{"d_model": 192, "norm_eps": 1e-05, "positions": "rope", "attn_scale": 0.125, "init_std_up": 0.049, "optimizer": "muon_variant", "lr_mult_down": 0.7, "decay_fraction": 0.608, "batch_tokens": 32768, "doc_mask": true}
MLP neurons of a small language model. Each row is named by its layer, matrix (gate and up: input weights) and neuron, and shows model dimensions 0-191. Each number is 128 + 24 x the weight over its row's rms, rounded and kept within 0 to 255. Numbers have three digits each. A neuron's up and down rows have the sign that makes its largest values positive.
After each neuron's rows, "fires in" lists the words (lower case) most often at its 100 highest values on Wikipedia text that the model never trained on. A number after a token or word is its count.

L11.gate376:092124125133163112133137135142114158091118141109098120169141103121133109177122139121127138135117137112094108139164108114100142163170119118128138126154103143166151147125099083123114144171101119122100164153132141147124168155143136127157093131056150150132109149129137060154143113090095151143105110128114148127106094108136091169103116150154140129070159128137139149158093122166102127141122058152108160101112120144147101151173105123134044120137136134119136125118129145129127155081128132096141106116122114123120089152101159131150160133170129147136143131154134102107107136146131161109
L11.up376:136156114102136158132122123117160121119107161131103153121147157154196113125097125131159120109123130169118096131142143078109138154123138094100103104139178153140143146124145096119112150122107081093133148124157159167130137136117148161165110115134159120142145125138057144104133127141168158128148106170177165119169142088163123122112147110109132150115141091137121121131144173137180152122094102133131120129110133157136153117118125099136125152102128131119167133066115154078139110107125127111080127147110153118106117113121061155104160124131146134095162121124093134159167137155122092117
fires in: "the" 50, "that" 7, "this" 4, "a" 4, "his" 4

L4.gate194:159152103123117137079084129132079125120154073154123149103078151159095113132120134123153139154130108136078120115135180173152129137143067157108144117134112117155158124146136158093139126121143099090176173065119123190119105124152076128114164119140136114099128110150149133136150137133091131120154122097077122099151122203147110171113106143112125170138118135118144114140145105128147143132111168125123133132095155120144118090141129130113084166109093162122131130123147108125130137151117160110136121146116147147160124141116103138112115125155135178136125128136125127121129162109154164113
L4.up194:160145131108150149130112159134121137141111122170137121108123124127136109145048099117117100152136114102119123115110104097096127125102078112146129155102091156146107140167145153111105138123106119106144136144104173170160139126159079147082139131151143121146128129124193105121152108126071149116112087158140124137194130162137127140131109150145161153131119137088172116136122068111123080118142186097116125127120104135120120113154147073094095108114117121134121130134169102152140142085138149132113113150093118138175152133137110137115151104144149120138105134113136087128107106090153149147
fires in: "i" 40, "we" 7, "jelling" 4

L4.gate297:132160141076135106128149136114130147124090139129110152137111132133168134116143125144113146117144117098114104095103148130136143176132135112120109151132134144128100122140150146098116179162111134129162136145135130128136125113101124162137130142136145099135143076127157171147121123105138111094180122127116128155123140143158169115166044120137124086115131124160124106164123127178160150144118112162091141080120169118132144145170142174144099143098112127089112111102117113128163168151095110123151121115106121141128174104114130157151125084151097153158158158115163118209147154160100137140
L4.up297:129140127123124136102178129133129119149138088084094151136118163120155148140101104126124153140174129148083125068119059141116159146144126159085180133164155174116141122125123099157151187098122118163084177122149153131123153159095142119113100130111120135121093122145117140114118131110138120078183160146125122159136122110137117109154103097089133129111155107136140104124133132127128148159130121153182136154138130117126158152133119119169096142191149106146125141165115124105157159161130109144130134145123152149121123092129125142139130164151140107098148138115119147138179162096096102101
fires in: "from" 26, "for" 14, "as" 9, "at" 6, "since" 5

L13.gate477:117121153167146072154106111106146140156119111115126164118137153120154114113146106105127109154142085117129139111139119106143166136106161147129134137126111079146105093122145112095107096145132161109140092128057082154115150154132127183144110130135146113157117169170136111157107137153096154103129137151148145182146099130128106133136166149104106093129114108163142075075113154117141124163108137120118140140148117112181130148125152154195106104184122141136123136107135160091130076091111118086105124146146142110143143114134132113110158120090140085117125114114130106151124099136136126113
L13.up477:121126108078115101096145152166097124118105146141117119139114135103129157128088156167123179117111091124145122105121147119141116179177111115102106096117136136182112112133122109154106171131136138170130102139085105093123138092145145177103153097123077125155144132127157148131076153107116138151126109159088121121089132139145173118119101102104084115106102105133111147157127155157120092141099113147136120139146137145119095130128110147122120127145132147167086142131113107182111124092125180179182117105091119111133118091133124144140110163149109126130140120151151130076113114126140100152
fires in: "a" 91

L9.gate266:114128124124153135142131088146077140130161085111099115096118093136156127153128159171168108161110177146075134131098162106106074134117152121188198147139088151120135128144120117119100176134158110152117100163124147155123118109114167127170100123099106122122093147147117105144111129160088153143121120148115116110120096122132112136119096127129156095089119122093139119128146146175093162109099098148088137173073158144152153101080114144113153131106104139136118104121141119126128142143116115125100138123123135121109128128099117135164170129110085126115104119147136153155120161100118136103
L9.up266:120135144128096149149112100129122104100168111158113144107118101147095100097157138142144089154112138090164147141134197128130103135067155135134189184146101124135110117163110161163113145152117128121107118137149167125095153116149162173153105136110138101132157133136141136128097104160141160086144122119105104120111132118127119121125090120121143122123119097125142111129136167153111126152151119137078119126105182156138128111106077102147151128149137120132114074112113116164119117134093133133175140146143182080148125147137158153133146102086136136162128092128172156152142162139157154131
fires in: "by" 60

L9.gate435:149140147145156122134140128138151146122123138151173140144182130118109153123128138107097095123168128132122150146110090150075148160134149126171152165134170150108124143099144145136135139157128146146123118149096061114164121133128092119125089100116147103103135176115107100122099097118118144120110116124129172150125153130102119104124111124118121092120121122092110148103123083112153130118149108125078154089130111127087151098128148163143102111102150117106157152104122162164111144117093077145123136172128150112130127095139147159158086115126132150123118105097145069175046128129155131126
L9.up435:113086137109135139195122163168161146113109131145102121142132133085108151128109135133164117140161099120160069144118177142162148120126148141119125120102128130136151122125096126160109121094133097134105154133140114127113130107102126099139156119114146164125130089138107119123130145090102102157134143136101102121147166119134117097114179118103159085090134137159071146108168178166111135131146133163165110134122053143135132156131171100089119128155114133152162102128156115143108103122103172144148098098089121133156131105113140105166132131086076141113145126168124134103141129115134146115
fires in: "an" 19, "s" 13, "mathrm" 11, "jupiter" 10, "a" 6, "gomez" 4

L9.gate48:131132116143101084106143131139110109163152122132147149111129118164140129091125113108128172138143099119131101129145094106123144145114178137120178144117161138130152104151143120125141173137150174147156123153169127112152097077113148132113107109138110080187123133132122116142098114112166164148163162155095094116134130128141122113150136110149140108145125101092123117158108170132119105112146114150143199171126169111128134132159128125119114133138138161123153145169162175127127109142084072141130149159152093135141137145120148098121139082129137104058186118134135090168126122115141134124
L9.up48:113136139139129155163084132144144117143134115143092170120105107129146132130131122097099120125176128129104140151119174129093172163108161129146124133122130128138123080147125119125149104093124183132116120112113187131111083136141133118113155136148103136129139111142117114124186123146142147146143198133135098154163095098113131084091165100116127120129114080103143085139134136099180129150140132164148155157134119096134139117118175169145097106157121118124164110129125116147122104070093107149117118147144164125113151104130143170137098077155095155085143089134106129124125158112107101107
fires in: "at" 39, "in" 24, "the" 14, "from" 10

L9.gate275:103100115133158106126099113127145137152125146158077110101136106140115138121113104091113104158123128141189147187172122150128129161115120133130061086129116157122132151106139142129112126102102140161098141103145150153168105114109137104142115107102166131164171122172162105130104132153147141157114127088093153118089086085113118125124111129114141124142105144127079142126145138105176159170105081145123144138155133098136146097153136136175103165123141122115126122171091126163143099097130192137130100147120097121127135118105143137114121112131122156140123159105140132096109123088174121104
L9.up275:126106094116096087150138106109104142126155103074119161145098090119097099125098124105083117130132138086117139124140102141094153131124125207081130094186103160112135118136127125172124149112148116150139101145164110151095147135165120117130157080198103109146149167110110126137109121158144111130144125108132109135145096106154176146078110148144105131109130136126121146122100177089132109109147128153143115114119120083149175130100084141108111157111121151101118100118099138137133120125143112151146097127114105163161123118153157109110120136150115126150154166138154139117104080132136150137
fires in: "the" 27, "his" 15, "a" 10, "of" 7, "from" 5, "day" 4

L8.gate205:124139165099139106075126126113117178160114114127109083145099125126107136121123191130111106118140101122129096117130143094156098158158120115107142133152139137148152159191148128161088093153106108090111133161113111131159126124126158148168119127115163135132146103113108107176140133098115116094112142150131133156122107148173125093112155151127186124094085159163124156183170153104129135115113103122098100115142135097109079139157131104114095148123126117144105129138178149124146092116134122174084148148177114082118123108120119102160141128174150143110115148124136152127123130127142138127
L8.up205:119161145140133171086110100106143128153111127141139101146105117135135134164120105098166095154132166133075111108115108116110117182091163141108162107075140128147130112182125119112107174156148119155159138119162144202124102132117123153105137147079140114119147088140140112172139144135113129083141127144135162167143115152133151126125131147119122156150131152134090104131145124116113126178114121116146115104163103111093122109127127130123106178113113107125136114085140133099115104168081133175138119141094164122153100172142147112096132146112140160140150101124138101167107112115126150180
fires in: "i" 46, "he" 18, "it" 7, "we" 4

L8.gate178:138135126121176125183080081094153166095165097132157126147082140156150126096111196141146168124130178092119139123089121133152118148111146140125121131141100136132110125145119143161104153101103115110108111159130105112173124110124183127104110096113121118132137140127157083163128081169143100107103085130110108134108106129138174111105109133144141110130146133149138127159119164120096160131089118183124144149094171126127077115121098145131083166126152149148134127141147135135127130079124105134123109103168133113090135124141093132113116100138110115131142133105152160139128132142122173099
L8.up178:091098180117073141135079103086133139132117121144133122111138090135188113098088137123152141129089090100156184126100110113147130126092126116111140126131123124095150133108149116157142145133132126083141150113127112119143108151144119129125147103132106099152091090121127127110109171157156126133146152155134125120131188119136163141090130090105067143137154138154098103130151117095143171121113177155120121136158125137144107084180163169073129146144138123113168155129095138093130118136102107123116139156129121109127159111114103145101112128140169142150120102123097094115108077119117118119
fires in: "most" 13, "some" 13, "any" 10, "one" 8, "many" 7

L8.gate437:079152152104145161082118099122169156114103150149113140141132156175096112095170171092088154115104155123127117124151127176161100119061161141129129154162085095141129093120101102135165122124148140125086097096134139096188154112136152087112158150123125091157151106159147089132092105146112113120160135153119113150130126121112128107130106111139142093110108133110089162120122132138144148142129158090149109126144130113119100134116150143123106133128103112128091098107133130119142158146172158151136097081139140110142135165129149117111147097150163149130142117094130118155145109080127144149
L8.up437:085082123121130184122102106081180172116125116117100115132110140128128136153125161072156142094201111119162160172151126114151109119131107100122158120123097131123122121089075143174152153135091088107151139126145115144138115125108138107127153104121149133133131128165125117142127126116126171097146131122130143092111134174152149139149111109114159127117155172140151152121112120119109120103118162116094151120123103112112166135159146106113134151108163120080117117128117142119144107145114111150162137174094092135138098105096149148087136145135199123121140111123154110127130083130147081152
fires in: "of" 28, "many" 9, "few" 6, "some" 6, "most" 5

L3.gate23:130117179127130101089160148137128136117114097115148111126146152123096201111169163107091123140148149112125144117126142146131159106136091111121096098100133125140113158115105139160160130137162076082135141104125102128130141112134138134151166145137094171096088098184136074121131115171102095110094144090120161109175139137116093117147109140137144147143118099125137136114116086113133149126124156136149109131111140127117121131108138141149132140130108119108146113131106170120154145150161104144135136135102071148063102160109114166106133115085114114166130090105083116126099174140096140115
L3.up23:133109172120100131099105159134157119135119140163157148124182110151142151142112142131126140112156142099137127107100096121098142139083110119112089148096107161162115198118079085151123117130169083129135124072162125080152103126130135167085173109149112175109130118134135130129138108132122103141125123129151134076160120114117096135136142097111107162160151123122116138143136149140109125092142150128118161123140159147075107083113130117116130122137148120133131133103093115086182147157138123103118133156120098154122112165075150133103146098098111124133128112134078131115146171176122138135
fires in: "born" 31, "life" 21, "early" 11, "son" 6, "mother" 6

L3.gate136:097111157111150124130137122133170133171117141141119126152132128114131134111095118168144100140152142099119143112107104082119172142135108140124097125121120099127152117128088162125085126087099152178155142157100114156157157130121175107072123091109111161136138110085155122139141117117192127174120140135124110109115124116094088140118138083153109147127153082146111164160133088146135122112118134136136145130130116109076126176171130146114132100128159190140127115094151140139100126135168151135126100145109085132164170112114114155152156137112121107156132137133171093156103168128151156132
L3.up136:116119156113140152140111149163094153172137117102093132138098101147128105118091143140120124082175139123113141125134153110147130146130105138145120116132130136104059090129124154131085104106153122170135125131132149129164104112121148145125099144122136096127120114089138160093153144099170137138101124171132101149106101078132133101101167102133121131096174095120155094125130115132149111133126143151144125132184105191118114126146112148155136107084119103115122113110157170109145118117149116150121116186084109169129130114136130185087099090163115114106122147133108120080109103107077121133
fires in: "s" 43, "his" 5, "dumerili" 4

L7.gate288:077147158080117148071107147123172148118134139137135139141100102121137112104126160118140124125113140125151151163103165147130109128122116160158144130126142141115153120163118132127113136118176188154137150164155099155107100117154098179109153136120116147116177119133166104129148135090122103147142108131128133140115069141141137155132154129119160104088125156110131103105118127160076103105085096132150105115153081161090069146085118116115132086133107145160125107162103120138138097074113157097114161135123115109186155113136141130121150163119092117116141111098127102111138121127130122109
L7.up288:176108139150153123149134117148095122100126137099154129162112144141118103118150115163124129122146121142113141122117115171142168140157104173089155143106088121097132129127123147107152089117133091106135117120126159121113086170100091143149116094133146150129150132119083092131103102123146089136113145146168102089104084111097129136127101130154121157124138121119136055086177115139153155113120113130109081155098082141102136141132131170181107122166092114137110096133143132087140102112122138130124127127118186123158158155188107131112115100135143157127118087104080101119129132110153117129
fires in: "s" 32, "as" 15, "is" 14, "had" 8, "be" 4, "isaías" 4

L11.gate498:146106146084125131145145079138158132071119136146137102146154139132148097083147114145099106147146082133136135132116125163129150122106114114091119105128136142154118120112105109112153153158088139188120119119101102120150156157119142128109101108151121158144124136141128130135132127163149111112110095131068115190122167145163157118140126120150160101143123161142094113148093170175133097146151065141157133122150146114133136121143155135127139083095121128132105170130155170125135118117149104105113086133123159146150095199068137162124156092135134119125122152110101154112120141091133124103
L11.up498:116153141100089151113148105150119116114115152110128149113113126128103172120140133151122133157166130151123135110132169118117176136117138096161144142192158142146156143159130080153148127113148114179128169126074130159158103138149145171131142082108109146097123115088137104130089143115117124154147098114154120114136137136155155125129094134102159138133137139103136127145154150152141111146080153115102103113144155120165119093144156083129112122085112161118110149167143157112157110123127154111119135132117132140177138107114108133112109100158105145151168084154075124122124079136059107170
fires in: "a" 79